config = dict(
    n_kv_head=4,
    head_dim=64,
    d_mlp=1024,
    norm_place='pre',
    norm_eps=1e-05,
    positions='rope',
    rope_fraction=1.0,
    parallel_block=False,
    init='normal',
    init_std_qkv=0.0267,
    init_std_down=0.0133,
    seq_len=256,
    doc_mask=True,
    train_tokens=177900000,
    dataset='wikipedia_en',
)
MLP neurons of a small language model. Each row is named by its layer, matrix (up: input weights) and neuron, and shows model dimensions 0-255. Each number is 128 + 32 x the weight over its row's rms, rounded and kept within 0 to 255. Numbers have three digits each.
After each neuron's rows, "fires in" lists the words (lower case) most often at its 100 highest values on Wikipedia text that the model never trained on.

L2.up605:108094131095087125157082215084190129149135116131101062150142127132149121143127158129069139123143127113150131177158156079078077118122093147132123122170123094161166116171110162075138098091108097178101085159196103154112164154091151136155173139146133142061190081128126129111179135165086111150140137119169168050086136124152115152133152152159118128166168101156101075095105091063132170089133107195161158123152136132200116127117222116114138128078137128139151099153132124140137115160189089124150109128150103110127100166164123096091108089120117120116079166130149128148126165158067088081150119133132121139130111195137092125130138166188155099108194088095066087172084129150110144116118173124154091117101184099043131153055131132071139095104195128150121102095143118070118118097142128
fires in: "between", "both", "league", "liberal"

L6.up422:123136133142104117116093129167129081152135067107169167114094134103162127097088103105097128119122097111194108098089165076035169110158152107077167180122134181068067163128121063113191145111131138090073174127095132152174098097096072126178151048130053132117074121115156076081181081154099147113171090072122159086113157128129100120160151124145176177073138127176099093138104120093140097121165187106157104081099125119106124150158157154151062157128097144123147127121118132125149141137122123097165086113140166148146127140151069099114137138122125170109178101104066170131105104210110173128179199095193119131105137124149147146150092156114121097140127098128126111133112129180146120098117136108136114153161098119115173076114103122130124122159058076086194192121152108165093115148117131
fires in: "of", "i", "off", "addition", "added"

L4.up478:150176178141183179197140136065155105134152135129166119156126076107106143121155127156130085070085130077111117132145128088051097129092098131113098053126125149144104120117164094171171084076073220123096099174071170139091162165156117118126141187152165119107103125114125071080127153149147136088113105185122090104131134175135075121150137188093122119148146108125089135140130118187104146099109155160153112114096076174161195158089131119097097160156081088110124126116145101144084138147156122103146163144118143179109143094153134184113132124137098144122124136134052191174144138075165078113142146129097159130207113165067139112189107149172174090176101134161086163167157106150107120145108112140106109149078154115137083126178169135148140109119126116107076154104089110124142204125194133
fires in: "between", "make", "made", "credited"

L2.up158:133157113170089175103146165168155164096108140114140085148201079145107184116108152169127120103178111155111122103126098092111125092171112113178181141106152139121105109155144161051196135094082107134101084112081119179107103089158135173158137133155145073078103192065136148091177088123125102125188155143179104078116138045107156175121087134120159122086087175104150180118090140161200151105142114117136137165163131061134103105140111173102113085171113137126126159139219183161044146110163136131141164173101081154170117090139111156123103108113114116131145151099146142106093118116167142168178095113136135172163147141077177147111113125096147147137123133079129118153175107105129143151179119164119117134107119154082153126160141058167162129206190163172105139128173126088118131126114101
fires in: "took", "university", "private", "river", "mrs", "municipality"

L10.up890:163139144144150195113135119136124142113171174112148079198192113141149135075142135077114104147140129074105143136162159144056135145101121124197126073119125171089138123169125171144187085190082087110185097106158128174152104104141145086161141123084156171118147142166153182121149152111098136158113133151166136072148160127123155088083108112132194155132130175173142108065097071110169184117093148119083204166104128062157125171112138134146162064074128162169104118142105130074099165125139109131109206152132179135120154086117152140130139123098086105102123132083085104187109050186097090148129094092100175101100155148138114133134120081122119153096159125126118155119096132121084129144135120148103154097145121097114139125081133053101146145092121120115142130122195116094198089203172131
fires in: "in", "between", "from", "than"

L7.up675:161161088152101049092124177145115153163109147183177123136171137087166115113104151137128108094094114126130160090156116156129157090109156104128137150117121160123102227125135098127105133141025164088088125109095110098086166122131150143045099144148176112139133180155148132141122206134123144155162116099186149137127177141159121105152120180052148151152114115147120148099140208137151145128188192143134132110151067141093153167119198091119081105147131125136113171110144134126155104090124161129145129132100083101188071161094089122162089122133107145098179092108115140111143133119082105102107109072089116139067116068076135146171142102110105197113155131197098132145065166126095137161157105099135058097137134100173098137099128112153067176116147135113158079151106160152172128141083070
fires in: "addition", "next", "january", "japanese", "field"

L4.up206:118106171152172094128125163042161181113126150110122134102172130115141155199093138079107111233159190159144137121118123127159111149114126088132162142138118123142174157063155132181108146092126140112178132172164125133104140164182103136174101076116092130109151149141108106153070123133171135117090121193085088125142126117098125122192202139147137114114078119141143081113174122143165085126164103156166132127102110123168117103182109099079126124145073155097122124074135161167111146180121082134130122149133197136072152135052133137101108119160231151166069138133136074195113181167112144106137110119148126151165084105112135167100076064089140156157126159150138138158069158106121141185132125156158106142101157072094146124182129095107128064119098133130129178109199136114132080118123147
fires in: "these", "their", "old", "established", "death", "navy"

L6.up173:142122097171132120062108146165136184180152112152119156093135132127217186160075109105075141140178141098118150160149133086102097148071115133066108128094161118166129120093086180108140112122145166138133116118144113130122126110169193183127116165180120132208116082128067153162161166130091163134134123094078076127077117127068159112117144145108193137127112084132126141162107103117138092144120115120111143079138123098144142110172150089126094157137104140135114077148156129124122106130242118152149156129178082064129135098071205126081075070123106136127127165128110163152179123084126136084113148111083108156132208130102074189108176096062094111132114130127143099150131118113164118147117085117124154112097139154071146122110142111130159179145072124109112172058178153183183116126106166
fires in: "that", "this", "would", "could", "will", "not"

L6.up190:127196088130089078100084112069124084113094141131128115107134080117103098161158133095172115114141089096075114178094136135111114144118113074072119182131131129119127102147131091127114110153111186150145148141145135170117134088121150155161114060104112188112122133113139143124142145157140112151142148134143090116184098078137136169122119184146145145100099126137139122133076072115066139096143123175079128214063098149138088130102049139142149156113177130154128114122069127088095037096201160138102151132088166113144050090177115123080086155116110106150229097100100117180142163116115140096177170148115145182130142117122168176128140183079148154090094143127124168113102172135137182138115081140119171128147129145097135167148145154078122105118134126185175152180209060137130144111154088
fires in: "in", "the", "this", "for", "within", "s"

L8.up219:135132117126105213072159140105118130131059160110143072120151137107068172148153151104128135101109136127096131177119151063109093116151136164132071057103100117128118165076143144110155132109129125111155091072161114073133127147121130173156135144121137087112183132201126114181120098101144100106159151131175131117087136116118171139127179168153127077162124111146094105118107122165137154131102079150125102083109101105157190072129168134046090073141127063147099170089117098139110100105152123116079134169125132120128115093161151149061123102175161154175138113146209109171151098140107122142125149185114068124085088140073135173101086191096144137130117164123119154149155121157161055084121078073143137123117092136158178033082151119135133129159109066060176131071155139125097136132120076
fires in: "who", "that", "then", "she"

L8.up937:139129152140114090193100184107141114075128091164149107114131179122142169181116125136141121123132125160121140091159123123099102184089090125128047117128171043150169127114120148116103150120121109145159162098053132134147118154114108162101141132122164177136150126113065164102143130125119157182122165131105077135112105155080088090134046166118134135119082046168077149175107114169179148116145142130090107208094097148130147121075158153111145106139124137104151140099088102102143100128125122110100170147129142076104152095095144171109140115094171197122116070171113158112122167136162133127086062100114107139076205191160210139094127100081172122102147065139079049185174206177099157151120122134115132117092101152165122096146087139094126113095143154098177126150070103142125108143125117
fires in: "that", "this", "until", "between", "the", "to"

L4.up945:110104155121132208126146143150172149104144133116090148093122078163159144158102111064109185133177110167151126107074097136126072051077101141184128127160103131110123138160104132139142166138159130165154158096102173107136116109138131102140129140135132110151118092107161111167076123119197149112133133092131114140104145108174052135135104115074176147130154105086141111102116078119087180102153140074075147123146115038147130194147117089102054116152137125149108073084104108118083145084156088203109164103105109161138072120153128117121155092139129121110123142110089153084178118165176186158204136123147074151133096092079110134169080107150084112152111121172037161104161097147108131067125150138180147096107138098105128108158124130147121114177058200142120055102089150176127133145121166
fires in: "some", "however", "where", "most", "hanna", "fiedler"

L4.up9:059154152161131133110121122186101141062129134181147142194071187114126191139184092139083114111099144136137117125118115180108161150103086152081153121174164133169156104097123161122165166170107152165093099104112096144084124094115162181178199123136152186176101153146118150144139134115156144214132123149183109111106113136132132147162187128092133133138082079119141117135118106149146109171093094066123155122130112198088146119101119113112218114158157110136079099107172134133089089091167160100068148124157163113096116114116128142138155115076127126188146127144111068158104095183085063155134155133155124117143134117111098111115108114183075119139177120124113110171069081082125083159073130083144129151117139186135136207156115155111123115077183177069153131125128095161127117107049124
fires in: "these", "career", "theatre", "television", "season", "time"

L4.up869:188126157160137087112174190155198191088080119175161167174175122116108135154158121106072178127127130160126176104062138118109119116152144083182181110190117147131120105106145089130121161171159154164147150133137089137096167113135087138097130086078155157159145106153116122126128147112093124153118119112142115118122129119087170191113127099138067105142099087163151088082171143212135096078156123155162089155148136101214206134135116070129132160156134085089137138106116173119126184141087157139150080119100080108112190151087155185088139146135169120144110099177130119118154126097169146119135171125118058193185129153172117097144100147142121114126118140151072108216124118121113092157153090133181175164123082077077044111167141122169143174110149107103119131131114111104132133104129133
fires in: "there", "children", "who", "people", "born"

L2.up944:140114133060132092109167127154124086152150134077142162182180083147170136127128105111135152103092131175145073114145108169131151172160155111131134151172070166109136179119130154141166180175168120107104156147180167058130172081160233160162088142164141163124165116098159100144148102093113121151107136129166137092091107113093127124147179163118136165102154127109140142164158146116099115174102086134131132112150012095074128130145138140132138142122198190124112113158146102162123164100150091066120094083080196156171118095172120119175189136095157122100097115126170176139124179078132105161148120171079154070156118110126140100074080117124118088136122143109113124100118121083145164159077161155111121123172072113176162164100109095155110181106132190145145149168163150078118067140130143
fires in: "these", "various", "only", "personal"

L7.up273:151124142146138150126161132099159143146076104142120187117155089100150194132118139153178178106135104113217132122088181158200079079110176072132104100077134092173107162116131120069115095120157172134133099067207135177134162112124119097107104159164127140141185146071125102122109147107100131075152143158100137188096133137166164160165109144139144095111101170106155141121178125142125135137139115147131124099178134115132136127115094107126127134071091135177152086115108134066083121115110155122139146085129124082165157145167130157128121115062104173114112154076165136127177092097144107194098078163138116110161148145129096050137096117130048104167108124183128197126134113137061168115168091218137150099114167132151194157151086188153179157149124115133162114151132085088107061102118105
fires in: "was", "were", "personal"

L7.up891:196066164149110113102153113165180128177160100173122089102169104117157137142119080146153122173115119131112147102093196105113159132123112118113149118151173130156131185160141121093144080156173102085070154098135164135120123095136086169113155082176073111156132166138136116181191043108162134088158128167101148083120108030091152147098119116103159122098112181118143099120118116115058053092110114120112168161152187134105133124117085143163075207121109080124162139153119178159113097098152073139101122127126106121169083122114101059096120097167115151091117143136097106126127147156183081115099121116139164093115110093125123045157181125139121113119110100177126054124157096084081115139140117162142140085146082136172101156158135161130080110132127083084141061160047103121145129126121154
fires in: "was", "published", "released", "started", "became"

L8.up307:108121127110129118195130156053109092133151140127148129093196127117144200074105081128127144131129167087099118089107156145128153088156121190135132102164103110155115101118091086101174099166147206119104119094109121129086134130106106066111070113159134126097062107087138113150203134130067154105091161141141155196138119133142146107133127173102096136100134148106116139093180070137105096149157135138056138135141186120135166129123121182137089131174138080133138191152114163124178101178153105154181177146091134085165127119109149150100222063179120164154127155190125132145146151081128131142119137134140193114151147090152116149135147120113093128145152060129141159150104143134120116113076074175093138108139101099094107131062126057159143178189145094119119169153063144114149050157185132
fires in: "is", "was", "number", "personal"

L6.up946:108140153139120187159153094084119115112087162155163084132126158114096162120109134124152187194125093150157218132130126104126145152123122160135087162124177215158100123107126095092127145064162083120114093085102100132129128122158147153152185187061119174139079117135145139081165135150086161106118157147134118084125129161097139094115082121122106133093144171116133104156174164108133094150156152135088140163142148106093078103108109126158109107115083131116089104139125096131062122195150099220138175138108171153107125098133100114167111112114144131135165173109185135101061107135175121142125119155131193117127191166157084127127177137164117089097154201107159133184069072119168109160132162074104141149105158120076115134207124119129080158116103123137095190074172135179059158084100094
fires in: "ii", "iii", "i", "iv", "college", "xviii"

L4.up1022:139141142123128097119202131115153117150127173182201132131145119140089117132132154138120139145108123118114108143099086116128113136097125211112113109125117152103164123119214046122143120104104093059142099177190157160143144137158128121128112138072155157123057095107120141126179148130122160136085133129158114172117065123098125116139147040106098076155173130111132092096146116129156169182121102164143162152138180172133145141205109089129115054166146198121131133125188172090149143123108089149145155141036150142113112133149126167103159110157078180185128107149130136160161111098063099088101109127146119084137148150100115136159095107140101049197181115133126096133115130126068151193153127109129087147179142123169154037082102194123093112111149178144136120105142086140088159144163121
fires in: "united", "between", "chinese", "major", "description"

L4.up241:131158163104149091124137185169160130087126148136110115160084119170100138133130126155132215090061103123070170138080128129079129117161156147150138101190173121101095063150092159154119153170112179117142121121097178077110215086106116070144141155129150101113134053139170157169152180088131176137126179112117091072105088111159126113130116163149115154135116141144125172112128196163144135161104137120157135083101170136096128111122187117167107135069117122173115109162131127167162086102114156163148142162064174158143184154106122153120130069135121130083132134153210117128170115104134125099095141144098128148096155216125090157130156117182160146124139074119140128130193168106148139099087095147143196093118141151139108139152126063132129111097061149100111190166069081148165166157187127
fires in: "years", "year", "november", "february", "september"

L2.up280:096127164124128137205144127090135134130134123181131132161066153115109140134109145091113115076157161136126178093151098152089188122082165206153166134158103173187112056139104116100134099132116104163165149181103105133124130076144139144111105171190070122121167105129095078094171115161130122134132148156132150097191092122090132097118113151144097133121119131077198114136121103163065117042098131136171094099092108147121096156172118090125074131175148152120114179164156076135146136102174137117178126134120048122134136164073152147140103133169040130123171115078142094075110168193084079175184173112122145149120121125126128152087124118065143115112114187178135118101098186091160166100187060179068124128139124138101151162129131140112124155128129158159144139147082125166119132094143179
fires in: "been", "being", "not", "before", "now", "no"

L7.up812:163110109149128173098096107110090201116183119152145138140112117180127187151105133119106157138145088231082136125145124109118118087108143137156115108185105197197141147158125157130156128135098077118149183107106115117062070115144126090177109142142142176150075121132175140095152114138146181114132092159118170091118111125149113129116117113128123164214156213120104121191120146105125128153070088104161113151155092092149128121085064157113104168156093123140101115113135105138134116147125146095241089162097144112170133176102154126117187099094100145118114137136095085147114135056104129110116122136113151123185155124119047178116105137117140128117125082124114105199121089072113114159121168155123120113192131102109084214138132125143153124082072144116173106149101098087111153154058186
fires in: "was", "published", "is", "it", "released", "built"

L2.up833:120100143098120085135164136133146089091175150138135142074082138156166152127149105133149162087119107119142090077115129143109123060065135163117120127149121133092089138101115131113155192130076093147109124089152123122089142155145106120166170139119144106126145106160104156162130166104132162132138173165153155201136136122113125156192120164187132103187104100132109107130193129158090120195118139123173128104113094062060148126089105125123154201130090093149094138145156161142094156138106161139154122123179149135152115115194159074106087111142114148159174111118142149098133115155130121163154203074083173157207161147191132123055121084113092105137115138193091113142195110105121117168125135069118075156100124115075117106141106161148086071104161119075175135117051100179161096044066168
fires in: "career", "history", "practice", "service", "military", "police"

L8.up785:118221132095127065192111119133142129137153133099111180111184146137168117138149120142122095150116177109147206113113112137102116126071095138202060097164127115144141117174147056092145180176101101109157129133149111107050162077087165094122074095125115146117157156094083180164158157124136129139147127095127098174150145122053091126127204156114147161157147118132145181127135205105109138133095162103117095136082162140123200116138113140081108161114108144149090165159096180103098123129111115135123085103090126161118103104118139099078117108105147120164098157115111164139183171101131128140078105130112099144117078127123136125202182222179093124085071157128095111071105151179096146146121135130119116125091131135119138135133127160130143066111089143115149119085180158124144131129011126
fires in: "her", "that", "their", "new", "this", "s"

L2.up719:076133133120113179121174121138126127112136148065123159150134087122105129170140169128163168136129101179160112150143111188106094174165157110132156132116094085105097103165104172182137181069130109169087150108152177141111128161135079119177136130097127087088143142098113130083139124077161091173095114085146122105098150153054139099169092147183089096133125161078138129176179159080135139169105133132097145183152159127137094118143081154071108160107099136075117105111239096144087116114117092164111153111065118082126117030170127094139152083091106132092100118154134135109099147125136104116115159163188112128107065102164120155061153064119119189160124167087135063180112161096190141149146105103117169127128151129146137123084133179109121090105115065089172116099146123139073127175090104
fires in: "country", "park", "military", "total", "purchased", "industry"

L6.up792:169118128121154157104098149133155125073115133140155105045172105150079141085183133150123167123131123173155140119116174152160143174104103144149161144137086117232135099148123036159147111100156144149105152138103151019089125106128120080113142140117130128130094150095134148128155139195106145102093143112087149136092113062158130155124116150111112149075125151114111172092120117132166110164097056114137127174131151098141116100120138158115148082130152161124157071136121164130072118117170182155164117188068143125147126120132168116084139113084125095104113121151186118125105130157082159080113159128177114066139126116145149141146117065127076085112097138092143217066127089128104113175130160160156154097120243127168130133085098120109106112143075201154072167075114125151110070139115141
fires in: "october", "november", "july", "february", "january", "december"

L7.up949:127102115104139131136129109122171161139124105095132124119147114137128103096195056118148141172155095143087114123172169164055172195159142101033085163097083089136114093105134151085073144118098112146141113138115156049089105098157124070100123150126086116134177115128126147055132165138096098135099179177109158120126147093136120120117104119137141114118147157105075108156065104113120171110064122109138109134084173116125173124039111120099116114137125211128167127157078156071131146138129077100130166127123163120184124139130144116153178112118111149199184148153134123131163155071122131175108116135156205158152145156128099075143108109105167126069120131121124092125188168124157090116073133176086155101178118167065104164157196094150112137176105147096140186195117150135158132122112077
fires in: "was", "studio", "people", "history"

L10.up689:134083180153122168088172098081137138148142094168128067132086080152125131117151089140111145083114065137124118151123139183159141105111132106148146063136097176162154198110182147140163159117108164161100203080156129107113139164098112143093072053109128109089141185126142106163107125199136137165149143119183143152123141106223178089136092060121170143050139147198083093097120117119156117136089158162151100135166112176144122114110157156102090127132113157078167122149097162110117156107098101136130142120164114076101107132154187134173210131171147116098075095080152127146118109116142101131083160147159108110135092130144145083152155155097060166067152122114132139143106128164110139146089148134202099129124113098130121135147131057161130061118160182116102166129088133105063126079116117
fires in: "as", "of"

L2.up552:144131157161098116077195130084158147162121140142073121128129118128134101155132130074106104162194190194105108085052198099157143119085125142098145120051078125120157111194092135157103151097090109124061119110104102148129149114151142103173110087107176141138182167107129108068152157108142166105098105154206086145166081134093162123206117186139140147112177113083159134142139162147113080135165166129123101145148089151134096110142116140092086137095191051119182137177134136107092141173168065120055154143108110125121130181124130134118139142122205189099136133121125172130171155169112144100137110162107152109107116134138128150128124116179120150111143122129130119106132068158106087182084143090192118064116178051143101116134120142073142102136125164075117171158133133140154107148162103
fires in: "university", "june", "until", "identified", "civil", "unit"

L7.up335:117148178145150119170128068124137138139115100173120096092183114095118140125104125122075123137068074128100070117145134111126154155158116082164171110149115105103063127160117169177200103118154104190178133140115142117143104147139116160096127070154152134116142193161164155116120206180068152129153075144117127108185131154058100140089145182105161142142145180104108160131150121145107155145147145163095111135147163145170121069114161107123111176134128119126142165108157160131145133160167095098179113135131105104142161132137166108127081147085173138153105165110159086148175119149141133156149147114160122146082079175108117117083042152086122105131228125109106106165073082124147124079134064136103125139108168093135191197107205125107144123123172148127118132068234103139135073099144093
fires in: "it", "its", "who", "port", "that"

L7.up460:146092123173136124115140145116096102174084144129130141142115118171160176078088148130165159107159136220167128078132093111104104147124132156113085132091098094144065116056147163085197141197164101160104129142063130160114116118180183110118150144167094114149130152127092178112161141114115212125106096144160115138118130142166167122108147101149125163112089150090093122133077134087138165101108159176159119119165082123162184208129109147119124141109124109151131169157120134215060157080183129126192146108094114144120157126132194155094180132144122110123111127169094141115071143123133119114159179145156133161101147184142121135101125102114195121136076149155080082097173160055136168163185141164153150114100150157065167117163156147129140140103091113164064138128145081180163078081120133
fires in: "be", "being", "more", "before", "widely", "became"

L8.up451:101166189131109114140118140118147161133178106094094145149164132120152154167175056126125095047157129139169165102098159165122143108096101144152110092130118106135082108210132133118172139122162155084062129166107112109144123121176119162148137169120175167174167157164124156146171129182220139094096156105150147137134104127170145140202193152128101111146163130083119168115091168127144153088121135140155149117104069143107084117134180157117135097125073156128115184195136134095188172142104160163090129153098139137143169142150060145169081138136113163107119095141185053159173105094095118095096115107119140168132111109096134096158094076159113214079156152191123102167108122133166120130091136121127117192146043133138163125153107163187141146142136116200137107078163100102156149119122139
fires in: "and", "new"

L2.up11:102100173092157093103155113142165145124143147135150130178106172138087119126109089118098113074083137142144095097158130159102111088149123093114140085107132115084169144147136139101109076097127154104112115141131181078091125171138123144163098109072177098087106128095121164125136127085108139153110158109178110105179151153156097176149142135124083161180073103137109081141149111120130141083102211126094076136124039151228203116142152149103072142140150129105146123138187100220078099129112083132134152144088104132103176163162124149128150130102155134142126081145180128123191151118121130138144155046189087101118110105095132120076088120111115175172152108146054163164140119137134109165155195118133111199135110141105129104135116089158137107171146082106140172066132065127150068066166091
fires in: "they", "them", "voice", "vehicles"

L10.up752:115139139138115092133095143063138122133076112119129107110131134098101139109105190106121067146098141089097122133093068153152101121172146057126150149131117174160133139140153095134145115089124135106138102088095181096112093194150197103047149146106170181178180124091179162129140129176133183114147157123093151100150137122142172108113054057170157115127146150126157114147085160110094157147132144062138162211126114096113148133155162105148099175145121165141154106149106111115085088090181127127043105131117153111147148119095137157163145127195104207116097120116116146099053144041089129082060145125133146138128123152134125122128136149103133109174109066192126143144149110143122167154109210166141152164124140109124125093096112154129100162075077169160189065153099120108122130060122140
fires in: "football", "a", "against", "after", "footballer", "baseball"

L2.up0:129128116127145146120158118118191095144078120181107194100123145131117154167166145210133101131091119120194235143121144150161150058126132148172205103149129190185140151118152106116130123064142180110131185119097187111075056135156145145171123143142136127096048110098182131142142096067130178176179137121077122118093132086118129107152166105149139159114146123107158126120131134059115144120146125141149137159105168125152090154189077151135114121165111144123170149095071139127142133139212144111138156088099149168128080141138131079091091207169083149137135143134114113152181136091087112147139099126168124124162081119074104155130134105112164170160157135162098167085113113116090126174150133113142125174154163091105141133084114205125130154170071158160196157160164132130136132163117107
fires in: "before", "between", "performance", "for", "performed", "on"

L2.up789:143109161087119134183164146157079140121124033116122138130118184102080125154064096078153092135146123147056121074105155131154081121118163122143147108101068156113133130108138164106089155161094174105139126142169133090132123175121151090111121155157071148065188169096067105106142147102128141090181100109153068146115146079107133123162054112123075096069115142077142095100086086106115169140151121138143163129135157156200140090073132113194064087170131190100138115097147137145084161141063108115121065141124166087116160129199154151110127177167184151075137134138162144122113171081206119125131107096063120153144120096188101100080140113147119106182118121130097125113147110124181087102104130086108115114164148132118114138147137148120149183136083108138165125109138152075161159169157132
fires in: "found", "people", "participated", "due", "population", "state"

L10.up1006:148122128119151105116183116138105142160122148161131131109117203098127131123094120152146155146098086087082133131069128126103110091193184117145145156144105129161116115124081150135109127057155110139169154179156153192094103187134101103150187154122159119131115116095073137125176140167171126130124141129170178105145157103096111122124106134083146101047126162114136149134137195090086168123190148122079129144062153185079128140079103140171113189127087085146106140164122108115158167157169045109139164162090175083079159146155134037170129111092135154117048090124175067174131136181171119129105102103134124161104112124128169117093181093150132148084140111134104142095177102210100152180104133127097148110162145115121181178143183129130118189127116137109159119124074124142141087188128104
fires in: "april", "october", "december", "february", "august", "september"

L8.up714:184094113167123155160160126120100131118085044099150117094127086113120183118117147158154194122113135117099136103163162130133077159156141090156114121115108149132102162104117074138149147083147167133172127120120131130172141145204132100109111168130129137112159133107101124159115151098116169081079167142087080176129066124124121210147147218166130198075105128138118104116073138128166128121218159124136168125100089170176153071144108147118171117148111125084099115136077182094119158159102094091185164080106087179125162147114169166112114133162140046058162134145173140151141128084120133109123047170128117107145140171188119135153139115099149126061088145226130134152140073116092089071123171152125125113165128117149104069153118143129160151108138123149111190115095128109138134155105133
fires in: "is", "january", "less", "to", "was"

L4.up721:159242120097170125047104139163083119118112137149088148159139145134050123133129104163149152106073086147111120142075149180145153151207107113095124135180144085106132117109075113164150124064102137121131130132119112074113137108163114110216176178145188187108091109144116174102129103112136146109091081109151108051146111084167139124150104181129137065097140166127199105114137165122111078109123175134103117116187117126126111139093153074164104111139070105117135126080130112123133112158143157113130097116131090108143175133133093115097163124103144108080105112158111125151156116124058127099057105120140110110052134096078137100155109118153174148150077135123117137156120138116065153148141098097078140135135173123151203153146105086200103126077128086157154167079168183128088142147158157
fires in: "october", "february", "took", "september", "november"

L4.up764:133088154127149127073145112091087081103145124141107115180130112126084129152093121199092179089138121168136134176118081117148139106129099115133152129153130119101177150093142133111078153125172099075132133181141086152180105162126112103121165144135121102159133126128159058111177173170102182092151142138132183102099168123076143084155113072112116162109089121098163112159137134139155122164121120167166157075171100146166088143061220081154146144169091102094118130144134124103160143129105145127151142152119140154078159141118134041169247114121135132182160119113151131182151122131116098118083119087087076096111187075129119094121113134103095122097107085153066134107106129166133152147108055116152121142120136128161168123044139096164141142086126095189092165064133115141109172083045109
fires in: "which", "date", "depending"

L4.up165:149153141118116131105151189116093141112118111130112182113170154145140134188114118120151155132185124157149093128084166178076149090158192078130140123153090123102126111099074112123140142118125192105158088118149074106103205102131090146148147121182161113183146097163106137111161104161151066135064165117122166101201162113120124118142125073130083158132136146177143076122169088126121117148107196181084166106126061045165113107181139144138137103131195150153101054115118114140092129133190119156149100143134138144138146165082098073153117130152069120211190185145130134073166147197170125099128102138074154168133099104150084131144179109104143144156128134128130096124127119169129110121130119044148142093121117173121133156131149129122137176130077126180134080106093185115144185101119079
fires in: "career", "season", "father", "elected", "personal", "son"

L2.up797:036112118166140143151145110088110072125116175153081137187154121137101164162129125079144121121163136097142126094135190161113135136143059129134123147102097152131098117143113113118160155155153174106105110134152128154147085154122159110131140118125094119089168103102170074196172153100112123106143122118137183141040157113169131086091139160160118145192148154160201173128115104105176143115087150167150083076128167153127094162095130173173173137062156106097150177175142133199147172133197149125125114133089090163126141137153160110169155099145127137123114132115065162143002143093127153148116094112140150128121109147122116162051151125143135164189105115126111164115077130095114187073110118153093162122087126132137150111120131108127096064129143129222172144065145162182092146102101140
fires in: "various", "total", "liberal", "starting", "only", "rights"

L8.up1005:166098140162132152101179153148147106107027111078151070145149090184136129157105074124130107120148140092125147132176144183152106138102094172136165146203126146146126143137092118107125142093127145147155149104133124129118113155103174207134098163215113120119156117143139118110187136128100116156168062128153110132135153134112124128116162146200152121104172179097121168150207085143142067156110086159113160161125127157114179151101115157196138097129121121144174192093157034107122109144146152102098101148189160143108087080125115113079109187071132083181162103144084099152143170126138183119093080170125166118134140155107138158118146126096106186123164251128121109116111180081148137101153118096148119119108143077106087176135105066091132108125157153168118109150114132122145154125129169
fires in: "the", "several", "performed", "performance", "states", "palace"

L4.up393:124092173132144179089138133089109173129058144155132146208127124119143066149138112113128102134154100077152148095113199138170086013078128093137155075150092166165143157175157101127105165080143156087138153134112149103123085142088187117092080138174113135064157091108085151118093154111152085124149137143164163124117144140132147169169157122119098079121162145114074082114111114150043143168173187115146127107078123098111060133181119096116081119132093091095133060170107115131086082166147138181100126120121086111122147093129132176170108142135110133103115126150079124162170114194137064131124171130095103109124123109167135125150127147124134152069102129135144152110149136089124155101175159078101155125138159106118138163143078222101166128147159109172153134132071120067089122113187133
fires in: "however", "as", "both", "just", "before"

L8.up688:121121105128102151157139139051138134135084156141144152188175085143152124102098113111124162132119168059112128044132191119116112173070156119116160084096095109145104143113095090139117122124131105123115032074096134149150130135154114115141092136142159163106126136174091166137172136111143163110098134127221127131114132099092153111122115101147156146099111118152182071102145111106127158074104126117131117165112146127169174109099135111125141103160128143129129081177083197123098124105207156162140102109080101094102158193106136123099104160164084111142130129104165148143156126117150156129137070127129091189128086188167140185143100158147044101156131102173150101151138102166143017161097087192146113054162164120171163103164137152128070114145101173129120134185178137111072096171133172
fires in: "it", "in"

L6.up107:136072136152133103116183141076202116134212169103164114084106146086121134132189112137147122129191114185106060128160130160175098126143126129198155128162154076142092096135111053132108121105161143094124132084122205102195126085107147164114104142150200158087125102107166061155141118126109144138083102110152174110078102134083147119143144145112132090118163083118045116150091098140110076128097074110174238156140117130127163145137107170134151141157144168144141140125142147152091080083185100124110096127075147125123124092132163150079112075150137094142163101150099156083199137164149107111136153116126153146139131147113176157083154099160121136157076188148103104123140149158175159165135155107102163109135112168233077153114129090090166139121115131155143132123142100110146108148111141
fires in: "between", "personal", "results"